{"num_hidden_layers": 13, "hidden_size": 640, "num_attention_heads": 10, "num_key_value_heads": 10, "head_dim": 64, "intermediate_size": 1280, "vocab_size": 14999, "hidden_act": "swiglu", "norm": "rmsnorm", "norm_place": "pre", "norm_eps": 1e-05, "positions": "rope", "rope_theta": 6640.0, "rope_fraction": 1.0, "qk_norm": false, "attn_scale": 0.125, "bias": "none", "tie_word_embeddings": true, "parallel_block": false, "init": "uniform", "init_std_qkv": 0.0298, "init_std_o": 0.0, "init_std_up": 0.0298, "init_std_down": 0.0, "optimizer": "muon_variant", "learning_rate": 0.0112, "lr_mult_o": 1.25, "lr_mult_down": 0.7, "beta1": 0.95, "lr_head": 0.00626, "max_grad_norm": 1.0, "warmup_steps": 200, "schedule": "wsd", "decay_fraction": 0.553, "decay_shape": "pow", "final_lr_fraction": 0.0, "batch_tokens": 131072, "max_seq_len": 2048, "doc_mask": true, "train_tokens": 1005000000, "max_steps": 7668, "dataset": "wikipedia_en"}
MLP neurons of a small language model. Each row is named by its layer, matrix (down: output weights) and neuron, and shows model dimensions 277-404. Each number is 50 + 10 x the weight over its row's rms, rounded and kept within 0 to 99. A neuron's up and down rows have the sign that makes its largest values positive.
A block is one neuron, or neurons of one layer that tend to fire together. After each block is what it responds to, as a language model described it from the Wikipedia text at the highest values.

L10.down252:52 41 40 43 50 37 40 54 45 50 30 44 45 46 59 32 49 40 31 52 60 43 37 55 45 34 43 60 52 55 47 44 51 48 57 43 69 69 26 45 50 44 29 36 41 53 50 68 52 53 49 55 54 63 50 45 50 62 38 45 36 62 44 53 55 42 47 49 34 53 58 65 38 56 60 52 43 44 38 36 55 51 50 58 64 56 47 48 51 57 51 45 41 48 53 55 38 45 58 27 45 41 54 61 45 42 45 61 47 55 55 59 38 49 46 44 47 49 37 57 43 51 42 44 52 56 45 32
L10.down284:42 52 56 51 53 51 44 35 42 43 34 52 62 58 41 49 51 40 55 53 61 43 50 37 51 52 41 44 64 56 80 51 40 46 56 43 49 40 65 40 60 31 63 69 44 48 52 37 61 43 40 55 42 53 55 47 67 52 47 41 50 64 54 79 60 57 49 50 42 48 58 45 43 23 47 51 52 45 48 37 39 70 45 54 17 54 45 54 37 54 40 69 56 62 56 54 54 36 32 56 53 35 49 48 66 34 53 42 46 64 61 53 26 54 41 44 67 58 47 65 66 56 59 62 53 51 26 44
L10.down457:54 49 52 31 53 41 30 51 53 51 58 54 55 43 56 53 61 71 38 46 47 62 52 49 43 41 50 43 65 41 50 59 61 38 55 51 35 58 54 38 49 37 55 40 47 43 51 52 38 48 52 55 57 51 48 53 57 58 31 49 50 76 62 48 56 41 46 40 72 41 52 50 82 47 44 46 69 49 56 40 52 44 51 52 61 46 43 49 57 44 63 53 36 57 55 50 34 67 67 55 56 29 63 48 54 80 39 43 61 46 48 22 46 36 48 45 63 50 47 51 62 52 49 41 43 41 67 71
L10.down581:61 45 33 50 55 48 32 53 50 44 26 58 48 62 59 55 52 54 62 48 57 38 40 47 42 47 53 50 29 55 41 55 63 61 34 33 59 47 64 44 48 35 51 64 45 48 64 49 99 66 52 48 44 41 47 47 52 60 42 45 47 54 42 63 57 35 39 58 54 43 48 39 36 27 47 52 48 54 42 60 21 65 44 31 41 50 45 49 66 53 51 46 37 51 56 55 49 64 52 54 58 47 45 54 60 52 45 52 41 48 48 40 47 60 37 64 50 49 42 53 50 41 41 54 55 51 72 50
L10.down944:67 33 35 49 51 46 67 28 57 57 58 43 56 53 42 59 56 50 57 48 58 34 64 51 33 57 45 64 44 62 59 54 63 65 52 41 61 45 32 47 58 36 58 56 32 48 63 68 66 49 51 52 47 35 43 63 53 42 83 50 60 45 40 48 56 41 51 49 30 53 39 46 58 59 36 58 40 51 46 58 70 67 50 35 32 39 50 35 43 52 54 45 63 35 47 66 48 44 45 60 43 58 34 43 58 60 38 68 56 42 50 51 44 29 40 67 49 46 49 54 60 48 43 49 51 52 60 57
L10.down995:38 50 61 35 54 64 54 38 50 64 22 42 35 43 34 37 38 41 46 67 39 52 45 56 46 46 48 49 52 43 40 40 47 48 55 55 50 49 59 59 61 50 60 65 41 58 22 43 99 48 50 55 55 54 48 64 42 50 47 52 50 52 49 52 67 56 58 60 48 46 48 63 42 42 45 45 54 56 40 45 69 32 45 48 51 53 39 39 33 44 46 68 43 46 55 50 45 43 64 59 45 50 57 32 52 37 56 66 54 51 52 38 62 66 42 54 63 60 48 37 40 60 53 37 41 51 36 39
L10.down1013:68 47 50 51 68 55 42 37 54 65 26 47 48 46 49 49 62 48 57 39 61 42 33 60 35 38 56 45 67 39 57 36 44 38 46 49 46 47 60 55 53 44 39 58 53 48 55 63 58 50 58 24 42 38 51 53 44 62 64 53 17 51 57 68 65 32 60 60 40 51 58 55 54 48 49 55 50 53 45 64 48 52 50 46 43 44 56 43 63 49 49 48 63 54 55 53 39 68 52 78 70 49 51 65 54 56 52 50 47 60 39 59 52 50 45 47 47 65 75 47 56 43 38 60 58 48 33 53
L10.down1020:55 61 33 33 48 31 51 41 45 41 38 47 49 46 49 37 55 57 66 33 53 61 51 44 66 53 48 55 52 40 63 47 54 52 62 52 51 55 39 43 50 51 57 52 40 50 64 37 81 48 38 68 49 35 49 44 50 31 41 58 38 60 30 51 63 52 28 46 62 35 47 45 49 57 58 37 50 51 33 44 54 42 42 34 57 40 67 59 51 43 49 70 53 55 58 48 44 56 40 52 36 39 69 52 49 47 54 53 71 51 62 37 57 37 61 47 65 58 60 46 55 49 61 47 47 52 45 67
Responds to: Indefinite article "a". The indefinite article "a" (sometimes "A"/"an") opening a noun phrase after a verb or preposition in narrative prose, e.g. gave a, in a, after a.

L6.down1085:64 63 46 59 31 58 54 50 38 44 35 53 56 42 62 25 40 58 59 56 68 42 58 52 51 40 55 47 57 49 50 36 68 42 56 54 46 54 67 64 67 44 46 62 51 44 51 31 89 53 50 60 63 49 42 26 62 47 51 49 79 42 46 31 54 48 51 56 62 54 57 55 39 64 33 40 56 46 39 62 39 41 47 57 46 46 71 66 42 50 59 50 39 31 43 56 43 52 43 80 31 48 56 44 56 56 52 63 48 62 43 59 42 60 40 51 42 61 46 45 61 33 52 48 46 55 50 41
L6.down1187:59 63 47 54 55 43 62 50 50 47 19 50 43 56 50 35 57 30 50 44 61 54 52 53 57 45 68 53 40 60 64 45 50 57 43 63 50 61 39 54 52 61 59 64 51 47 47 51 79 63 45 58 38 40 50 37 35 57 31 50 52 50 53 41 46 35 44 58 60 55 60 46 50 55 40 49 59 53 61 35 66 59 43 33 43 31 47 51 44 58 48 53 45 43 47 44 27 48 36 66 41 43 30 33 48 60 51 59 33 50 45 50 55 67 53 47 43 69 54 76 51 29 44 38 34 54 37 62
Responds to: Adjective-ending tokens. Tokens that complete an adjective, often its last word piece, before a noun or comma: sh-arp, bit-ter, f-aster, sustain-able, bad.

L6.down686:59 57 35 52 64 64 47 46 48 73 62 47 57 53 48 58 50 56 60 56 48 40 61 43 38 49 43 59 46 55 61 56 61 50 30 41 49 42 39 51 31 42 46 45 55 42 52 38 51 35 55 51 60 53 22 44 45 47 43 51 60 49 52 54 41 62 59 43 39 41 30 59 61 39 59 37 46 49 50 32 53 49 47 54 30 61 47 43 52 57 41 74 55 54 54 49 31 48 45 71 49 66 46 69 58 58 32 51 60 60 45 57 50 50 52 55 54 41 59 46 48 60 52 52 51 45 57 43
L6.down888:52 53 52 53 59 58 55 45 41 54 35 60 46 39 47 49 61 54 57 48 50 72 58 69 31 58 55 48 42 61 48 49 54 61 51 47 35 31 51 41 34 60 45 54 54 50 25 57 57 53 59 61 42 55 40 50 58 55 55 37 26 58 53 51 59 43 73 65 48 32 52 44 45 41 58 46 53 46 54 56 38 39 41 40 51 39 34 40 62 53 56 45 48 54 61 40 27 51 40 71 46 47 47 54 46 49 57 38 56 50 33 69 46 43 20 51 61 40 58 45 41 59 46 44 53 24 59 70
Responds to: Letter "p" word-piece. Single-letter "P"/"p" pieces starting or inside words split into fragments, mostly names and rare words: Jean-Paul, Montpellier, Manpreet, Practices, pundit.

L9.down185:51 60 75 37 50 28 45 46 70 45 54 31 51 51 33 38 40 43 60 42 55 44 74 45 46 50 58 56 53 55 55 30 40 58 37 48 57 33 41 54 71 54 57 52 49 44 61 58 66 43 36 58 56 29 56 51 49 49 53 50 46 54 55 49 42 48 46 40 42 39 57 36 49 51 62 59 48 56 55 55 47 61 54 56 56 47 41 62 42 37 71 57 50 55 66 58 57 52 53 53 41 33 42 31 36 39 47 50 46 50 52 48 45 59 60 37 37 66 61 36 43 52 37 41 59 46 44 51
L9.down712:40 57 56 42 38 70 37 47 60 50 56 41 41 63 55 56 55 39 50 59 60 64 61 64 34 44 29 51 61 40 47 50 64 51 53 60 42 56 46 62 46 61 32 38 34 55 42 47 35 57 34 51 42 34 61 50 56 39 65 47 52 39 55 60 57 52 58 63 56 51 47 31 33 49 48 44 57 56 48 52 42 37 51 50 61 41 66 36 47 44 51 33 56 61 34 52 48 62 33 67 45 52 39 58 33 63 50 56 31 37 32 46 49 74 17 44 39 48 40 46 51 52 54 56 48 42 44 39
L9.down1055:55 64 53 54 45 31 45 37 21 64 58 37 66 49 45 43 48 55 55 49 48 33 49 49 50 55 48 52 51 53 58 34 52 40 60 58 35 41 33 41 39 58 53 51 53 63 49 61 60 53 47 46 46 65 50 31 43 51 68 37 41 42 59 55 48 46 42 51 24 50 54 44 59 57 65 31 51 58 57 63 55 59 66 54 49 51 48 55 58 46 43 48 52 55 52 56 35 43 51 34 50 51 60 52 46 39 54 48 59 38 36 43 57 52 48 44 58 59 41 53 61 51 44 59 43 53 52 53
L9.down1137:63 49 57 35 67 41 45 70 50 47 52 43 63 43 42 50 37 55 58 63 53 37 68 29 42 55 50 67 50 55 33 39 37 58 39 57 53 48 48 59 40 63 51 55 51 63 54 38 49 45 56 56 50 52 49 46 67 63 51 59 41 57 49 60 57 58 50 60 47 46 39 55 51 53 54 42 43 48 57 41 37 51 52 39 49 63 55 61 47 40 48 47 48 51 57 63 50 47 47 58 42 53 36 51 42 63 41 74 50 58 53 49 48 39 33 51 46 55 33 42 50 34 65 52 53 49 61 41
Responds to: Word-initial D fragments. First piece of words beginning with D/d, mostly capital, in tables, infoboxes and lists, e.g. Diameter, Dashboard, DUB, duties.

L9.down216:54 54 56 50 42 48 50 40 57 59 57 72 45 70 71 45 55 61 64 57 42 56 60 54 58 59 41 49 41 50 35 30 62 55 46 54 64 51 44 65 55 65 43 42 55 70 62 47 40 34 55 38 56 47 53 59 65 38 39 50 47 47 43 58 55 39 60 50 54 53 61 38 55 44 62 55 47 47 64 39 21 46 44 54 56 65 30 53 42 54 51 54 48 54 52 39 40 45 53 67 40 60 43 62 56 62 68 48 46 41 64 52 62 74 73 48 51 61 45 58 41 26 69 48 19 56 60 47
L9.down258:44 55 59 49 53 39 51 28 49 48 54 60 38 56 45 53 50 54 60 48 37 38 41 54 47 54 50 44 45 49 49 57 42 53 54 64 55 42 43 50 62 59 42 44 53 53 60 42 86 69 33 52 39 50 53 28 28 58 40 64 50 45 53 67 58 46 41 58 38 52 60 42 63 57 60 42 42 58 55 40 65 45 33 53 63 47 53 50 35 46 52 44 45 50 65 48 34 43 38 57 63 62 60 40 36 56 44 43 39 63 54 53 55 56 69 46 53 72 49 44 53 52 45 53 63 50 38 57
L9.down599:29 67 45 62 32 62 53 45 35 43 20 48 51 38 52 62 70 38 68 62 49 39 58 40 51 32 47 59 50 45 50 61 52 52 66 50 61 49 21 57 67 53 55 59 48 41 55 45 60 54 52 43 44 47 36 35 51 52 39 33 53 63 76 48 49 53 68 69 67 38 45 36 45 53 38 44 49 57 53 47 54 43 55 56 58 48 27 65 53 51 42 36 52 60 61 47 47 53 35 68 50 43 66 61 38 59 61 50 39 55 44 52 57 41 71 50 47 53 46 40 65 45 56 54 49 48 48 39
L9.down1042:51 41 47 67 61 25 56 47 71 45 23 24 53 32 36 36 67 39 60 40 52 50 52 36 47 39 78 61 50 41 56 57 40 59 43 40 38 51 34 65 36 54 59 70 53 65 53 31 88 66 42 55 53 45 44 31 40 59 45 59 54 53 51 48 53 67 56 65 58 37 53 48 54 58 49 55 47 62 65 47 59 32 59 52 63 53 50 40 51 47 41 40 64 42 49 47 55 47 60 55 43 53 34 48 68 63 44 62 38 64 58 32 50 59 56 58 71 48 37 41 63 39 36 54 44 62 56 57
Responds to: Determiner after preposition. Articles and possessives (a, his, her, their) right after a preposition, opening a phrase of state or circumstance: in a single-parent household, during his tenure, in a very bad state.

L10.down259:35 53 55 37 50 65 56 50 50 59 47 42 47 53 33 45 66 66 44 65 60 27 54 38 49 52 48 41 48 55 51 62 61 29 31 54 46 51 52 46 42 50 54 59 62 48 55 55 43 55 36 60 84 50 62 48 51 48 20 44 61 43 59 67 48 51 53 41 52 57 46 50 52 56 60 48 39 40 49 50 50 49 54 50 53 59 55 52 55 57 66 46 44 27 62 55 46 34 50 40 58 51 48 69 43 38 54 65 55 69 63 47 48 41 51 43 55 56 47 40 49 47 50 27 74 34 49 48
L10.down292:39 37 70 39 53 50 47 67 28 43 60 49 63 62 51 60 50 55 36 68 46 54 66 53 67 43 54 50 32 48 60 27 61 54 52 51 46 43 37 55 49 75 50 56 48 53 59 47 46 36 57 56 36 46 43 57 50 37 73 48 43 47 33 37 61 38 69 27 35 52 52 51 59 62 57 39 48 45 55 44 53 44 44 46 62 49 57 35 42 51 65 53 42 47 63 49 54 48 28 64 60 50 53 56 44 48 48 53 45 56 43 53 52 55 65 54 46 48 46 57 71 36 65 63 53 36 38 68
L10.down381:62 52 62 45 54 46 37 55 49 37 43 61 44 66 34 54 62 67 55 52 19 42 68 48 61 74 44 44 36 49 63 64 47 48 39 49 69 44 52 50 43 63 52 47 46 64 58 42 46 27 59 52 56 53 51 32 34 43 49 59 44 52 47 73 63 51 74 52 51 59 59 35 39 45 49 72 45 47 30 59 57 24 26 25 53 55 50 40 53 38 54 49 45 52 54 66 54 49 59 51 61 38 47 52 57 29 57 49 65 57 50 43 38 46 62 45 41 38 53 45 49 48 48 54 52 45 49 62
L10.down907:71 30 46 55 41 54 50 53 68 31 35 50 45 43 36 59 56 58 44 49 50 59 67 63 35 45 37 50 39 48 30 73 74 60 47 53 46 45 79 51 48 39 52 46 25 50 54 56 60 50 67 66 61 51 50 38 50 47 57 38 49 65 56 54 52 60 40 41 56 53 58 44 29 61 54 49 59 53 52 40 59 55 42 42 48 49 38 43 51 21 49 39 61 56 42 60 43 48 59 55 56 57 46 62 53 49 48 46 45 52 59 45 53 55 44 52 33 46 68 61 45 62 66 57 45 30 30 29
L10.down919:34 47 50 61 55 61 52 58 48 62 31 60 50 33 39 46 41 53 47 59 53 50 28 47 30 59 44 56 47 53 35 41 56 52 32 54 27 52 74 46 68 50 53 53 43 55 59 47 55 67 48 43 33 49 44 43 49 52 44 51 39 33 46 47 63 64 55 45 35 46 34 40 41 35 49 48 46 58 42 61 51 35 40 42 48 51 54 62 51 63 45 63 51 51 51 47 44 60 33 58 43 43 44 42 59 41 62 58 58 38 58 57 50 58 65 57 49 43 61 56 60 46 34 49 38 33 63 35
L10.down927:41 48 53 70 49 40 53 53 44 50 63 60 48 30 55 53 56 48 42 36 33 53 44 77 48 59 50 39 44 48 43 79 40 32 34 47 61 45 54 59 52 30 51 74 47 49 55 42 54 55 46 60 53 61 46 40 50 43 53 54 34 48 57 49 43 48 56 37 55 56 56 38 52 44 63 54 43 58 49 48 50 53 57 50 47 47 35 38 67 47 65 43 48 62 51 56 63 44 44 38 49 63 58 56 44 47 52 51 44 30 56 47 27 45 40 47 63 38 41 47 41 56 35 48 54 53 57 64
L10.down1075:40 32 66 53 60 40 65 46 59 38 44 50 46 47 53 49 40 45 58 57 63 53 57 51 16 35 48 50 43 48 42 55 34 71 62 49 61 67 53 43 56 48 63 50 50 37 50 58 53 66 44 41 39 49 58 58 68 45 46 59 38 51 48 47 53 40 56 46 51 45 49 58 51 58 56 49 28 49 63 44 57 53 38 46 38 47 48 51 57 51 45 56 52 68 37 37 58 36 43 58 50 44 54 55 54 51 52 71 49 42 56 68 51 34 47 60 48 49 54 66 45 43 46 52 56 65 42 60
L10.down1105:36 74 42 39 57 63 58 56 49 33 42 44 62 54 56 54 43 62 48 51 79 51 52 58 65 40 49 37 55 43 57 46 55 36 49 48 55 58 56 62 35 48 48 48 39 37 36 37 75 54 51 67 42 47 58 56 50 41 38 54 65 58 54 47 60 46 45 39 37 54 56 56 56 38 31 66 40 50 54 53 40 44 44 48 48 69 50 41 27 32 49 45 68 45 60 39 42 40 47 58 52 58 44 56 63 45 43 56 48 67 51 52 41 39 45 52 39 41 45 54 60 58 63 46 63 46 32 28
Responds to: Name initials and table pipes. Single capital-letter first pieces of unfamiliar names (R in Rinne, P in Puckett, D in Dilman), and table pipes just before numeric cells like scores.

L6.down152:55 42 59 57 43 39 43 58 22 46 62 61 50 68 53 46 48 56 47 62 68 59 44 42 54 45 38 56 55 49 46 43 56 48 46 49 38 47 34 50 48 30 58 39 45 62 52 55 55 74 61 65 53 74 27 43 62 50 66 52 45 57 54 61 69 51 42 63 51 52 59 53 50 52 49 54 61 42 49 59 45 43 61 52 47 55 62 43 17 52 64 39 49 38 43 75 54 61 43 52 53 49 52 39 60 44 63 35 43 67 55 55 46 49 42 39 35 51 68 66 55 47 60 43 50 37 67 53
L6.down601:52 30 53 55 41 67 35 55 44 56 21 51 48 60 49 30 49 49 68 45 50 75 66 50 57 37 49 48 35 53 42 51 62 35 46 33 49 44 52 78 45 35 45 58 58 57 61 65 88 60 43 52 69 64 46 68 46 44 51 51 61 51 58 47 63 73 52 51 47 46 59 58 58 45 62 37 54 43 67 54 63 48 63 41 61 49 56 32 44 57 44 34 52 40 38 60 53 39 50 52 45 38 39 58 51 56 32 43 30 39 41 47 61 45 33 46 62 67 50 57 51 67 45 44 51 50 50 52
Responds to: Letter A, a, for. Fires on word-initial capital A pieces in names (McAuliffe, d'Afrique, Ahmad) and on function words a and for after verbs (filed for, received a).

L9.down476:52 49 50 49 27 52 45 34 46 48 50 35 66 57 53 67 57 48 38 41 43 65 30 52 53 52 58 48 52 38 38 55 59 43 42 60 54 35 60 53 69 39 57 49 57 57 54 52 41 59 44 35 53 42 51 45 52 47 64 39 49 62 56 38 57 55 72 35 40 51 55 41 59 22 50 31 26 55 67 56 53 46 53 57 55 54 69 53 53 59 65 40 35 44 44 50 69 41 41 68 54 47 39 59 48 54 36 44 43 44 49 45 37 49 59 39 47 34 51 62 43 53 61 58 53 28 55 56
L9.down644:30 34 64 66 45 53 36 84 47 42 41 48 57 51 58 60 58 40 60 49 58 61 62 52 44 56 79 40 48 64 53 58 44 54 47 51 36 59 60 67 42 38 60 50 47 60 49 38 54 43 59 52 36 39 67 60 52 54 53 56 53 66 54 51 51 38 56 39 62 67 57 41 54 48 62 61 35 32 68 44 33 42 44 37 58 49 31 55 54 68 34 39 51 40 57 52 57 37 53 63 59 65 62 43 48 62 48 59 38 41 35 59 28 47 55 60 43 44 38 60 70 61 52 46 52 50 53 48
L9.down769:51 55 34 48 32 67 55 41 60 70 30 51 55 47 53 48 42 51 49 52 50 64 54 61 37 39 58 42 61 46 49 39 65 40 48 60 20 52 54 49 68 65 62 37 52 56 56 42 27 50 48 70 51 50 36 39 51 55 52 45 50 56 68 35 45 52 60 56 52 49 79 60 42 49 47 51 65 41 46 54 41 33 43 63 62 54 59 45 56 58 47 62 37 40 38 48 45 50 68 57 55 50 58 47 45 59 60 64 49 42 41 54 66 50 49 56 71 58 39 61 62 41 43 55 53 47 36 49
L9.down823:50 58 25 60 36 49 50 54 38 38 43 32 52 31 38 40 69 52 44 51 74 45 43 58 33 35 56 49 50 39 41 45 51 48 42 50 55 63 40 52 55 33 49 59 43 78 54 36 65 36 49 43 51 57 59 72 52 40 42 37 41 32 38 62 55 61 60 69 54 48 56 40 59 46 36 61 47 31 47 43 43 53 39 55 60 50 51 49 54 51 58 43 22 35 55 73 49 54 46 66 58 42 58 45 35 53 37 51 33 39 68 58 48 49 39 43 60 47 38 27 65 55 40 48 40 59 42 55
Responds to: Predicate adjectives, colours. Fires on the final piece of a descriptive adjective, most strongly colours, shapes and sizes in species descriptions (gray, orange, whitish, round, long), and more weakly on other predicate adjectives (extensive, private, female).

L10.down2:70 54 71 49 42 45 45 67 61 52 41 57 46 39 54 51 42 32 59 48 54 51 25 48 27 53 46 44 48 67 42 67 43 56 41 42 46 66 36 49 65 39 43 46 36 50 31 52 69 55 53 49 38 49 39 45 50 34 46 51 66 36 59 55 42 48 60 38 55 41 42 64 63 64 63 27 44 58 42 30 39 49 66 55 35 44 49 56 40 54 59 58 41 50 62 44 55 39 58 62 62 64 48 50 59 46 62 48 44 48 47 54 65 62 51 47 55 63 43 55 70 67 49 49 51 48 46 69
L10.down543:48 51 37 53 49 56 59 64 63 62 43 39 59 49 46 51 51 63 56 58 55 51 38 72 72 51 47 61 46 39 43 56 82 49 28 45 42 58 50 41 66 65 53 57 53 46 49 41 58 55 41 71 53 49 24 44 55 73 37 51 53 35 36 54 46 60 55 50 53 42 50 58 46 55 37 54 57 28 64 58 54 70 51 20 49 53 59 56 62 56 49 46 37 59 54 56 51 56 44 53 47 75 64 59 51 54 35 62 63 60 60 51 52 24 54 55 45 50 58 42 51 30 44 51 46 68 48 51
L10.down567:50 40 19 42 48 40 54 63 41 40 55 66 55 47 45 50 56 55 32 65 78 45 70 49 42 55 62 36 39 57 45 55 34 53 60 56 62 28 36 44 62 65 37 57 61 51 51 37 60 39 41 62 64 70 43 40 45 38 49 43 52 59 48 48 36 44 47 60 47 42 62 48 48 56 58 63 53 51 60 48 58 58 49 42 28 33 67 61 49 50 53 46 45 57 44 54 64 58 58 18 64 63 67 45 45 66 58 37 43 56 63 59 51 62 35 39 46 51 54 46 60 51 53 64 37 54 49 55
L10.down879:34 49 52 49 59 34 67 61 50 52 57 59 16 51 43 47 41 43 47 52 37 45 56 51 56 43 52 38 43 59 53 55 58 46 43 46 58 40 36 61 59 46 52 69 45 44 47 53 84 56 44 56 62 74 38 42 37 55 44 71 44 40 64 31 57 56 60 64 44 39 39 44 48 61 36 53 47 41 56 50 55 49 47 47 33 39 58 46 52 57 45 55 55 51 60 48 57 59 44 48 49 39 55 41 51 52 49 50 47 58 45 46 44 41 61 42 41 63 51 35 34 46 39 62 41 45 46 42
L10.down1130:40 57 51 54 43 55 56 31 56 42 37 75 53 67 46 48 39 46 61 57 41 62 51 50 51 36 45 54 58 56 61 57 45 59 46 68 39 51 59 57 38 45 64 56 35 54 56 59 49 40 61 45 44 53 57 49 58 51 49 67 43 59 43 51 50 65 46 41 48 61 43 39 50 32 52 49 52 65 34 55 60 59 46 45 50 40 63 56 57 47 63 38 53 42 37 46 58 42 32 42 35 42 31 67 35 50 44 55 42 63 56 40 57 46 59 47 57 50 44 38 45 51 53 44 58 51 38 59
L10.down1181:38 62 66 49 52 53 48 46 47 39 34 36 52 72 48 54 48 31 41 49 52 46 61 57 38 58 39 33 43 57 59 39 68 58 52 55 73 60 52 58 45 64 58 31 65 47 56 56 48 41 54 51 34 29 40 56 59 56 44 46 48 47 39 67 50 57 39 58 38 43 47 55 74 60 28 53 44 33 53 49 56 60 61 68 52 68 57 48 60 41 45 39 42 46 58 42 37 43 73 40 38 58 49 28 61 57 38 51 49 61 60 57 47 49 49 49 45 37 60 56 61 41 38 43 31 58 52 56
L10.down1233:49 51 50 37 47 53 57 58 38 56 41 45 52 39 53 54 53 40 44 41 49 64 50 66 39 48 54 44 37 65 46 43 46 50 55 52 56 55 63 43 55 54 74 43 65 42 60 66 32 55 58 52 54 36 44 65 56 62 63 47 51 55 43 36 40 38 32 42 35 45 43 55 38 42 66 40 48 37 50 34 61 66 49 77 70 49 48 54 59 52 55 33 47 44 35 40 56 35 43 57 52 47 47 52 40 58 57 72 51 36 53 53 44 55 55 55 60 49 36 57 48 43 41 68 49 66 44 82
L10.down1245:71 54 56 52 57 49 60 55 42 45 42 35 59 59 56 51 44 49 47 57 54 49 37 75 53 55 43 50 53 37 46 49 56 36 63 39 53 57 38 59 40 57 43 49 35 52 52 40 56 42 63 57 45 46 58 49 61 49 51 40 52 43 61 62 58 64 56 29 25 50 39 67 52 60 36 42 55 52 63 38 52 56 33 50 50 50 49 44 55 50 53 52 43 52 46 50 26 54 31 63 60 47 50 47 39 58 54 47 41 50 52 62 64 42 45 60 67 25 49 56 45 34 39 42 44 54 49 53
Responds to: Degree modifiers before descriptions. Hedging or degree words and copulas placed just before an adjective or measurement in descriptive text, such as somewhat, relatively, moderately, -ish, and "was" before a number.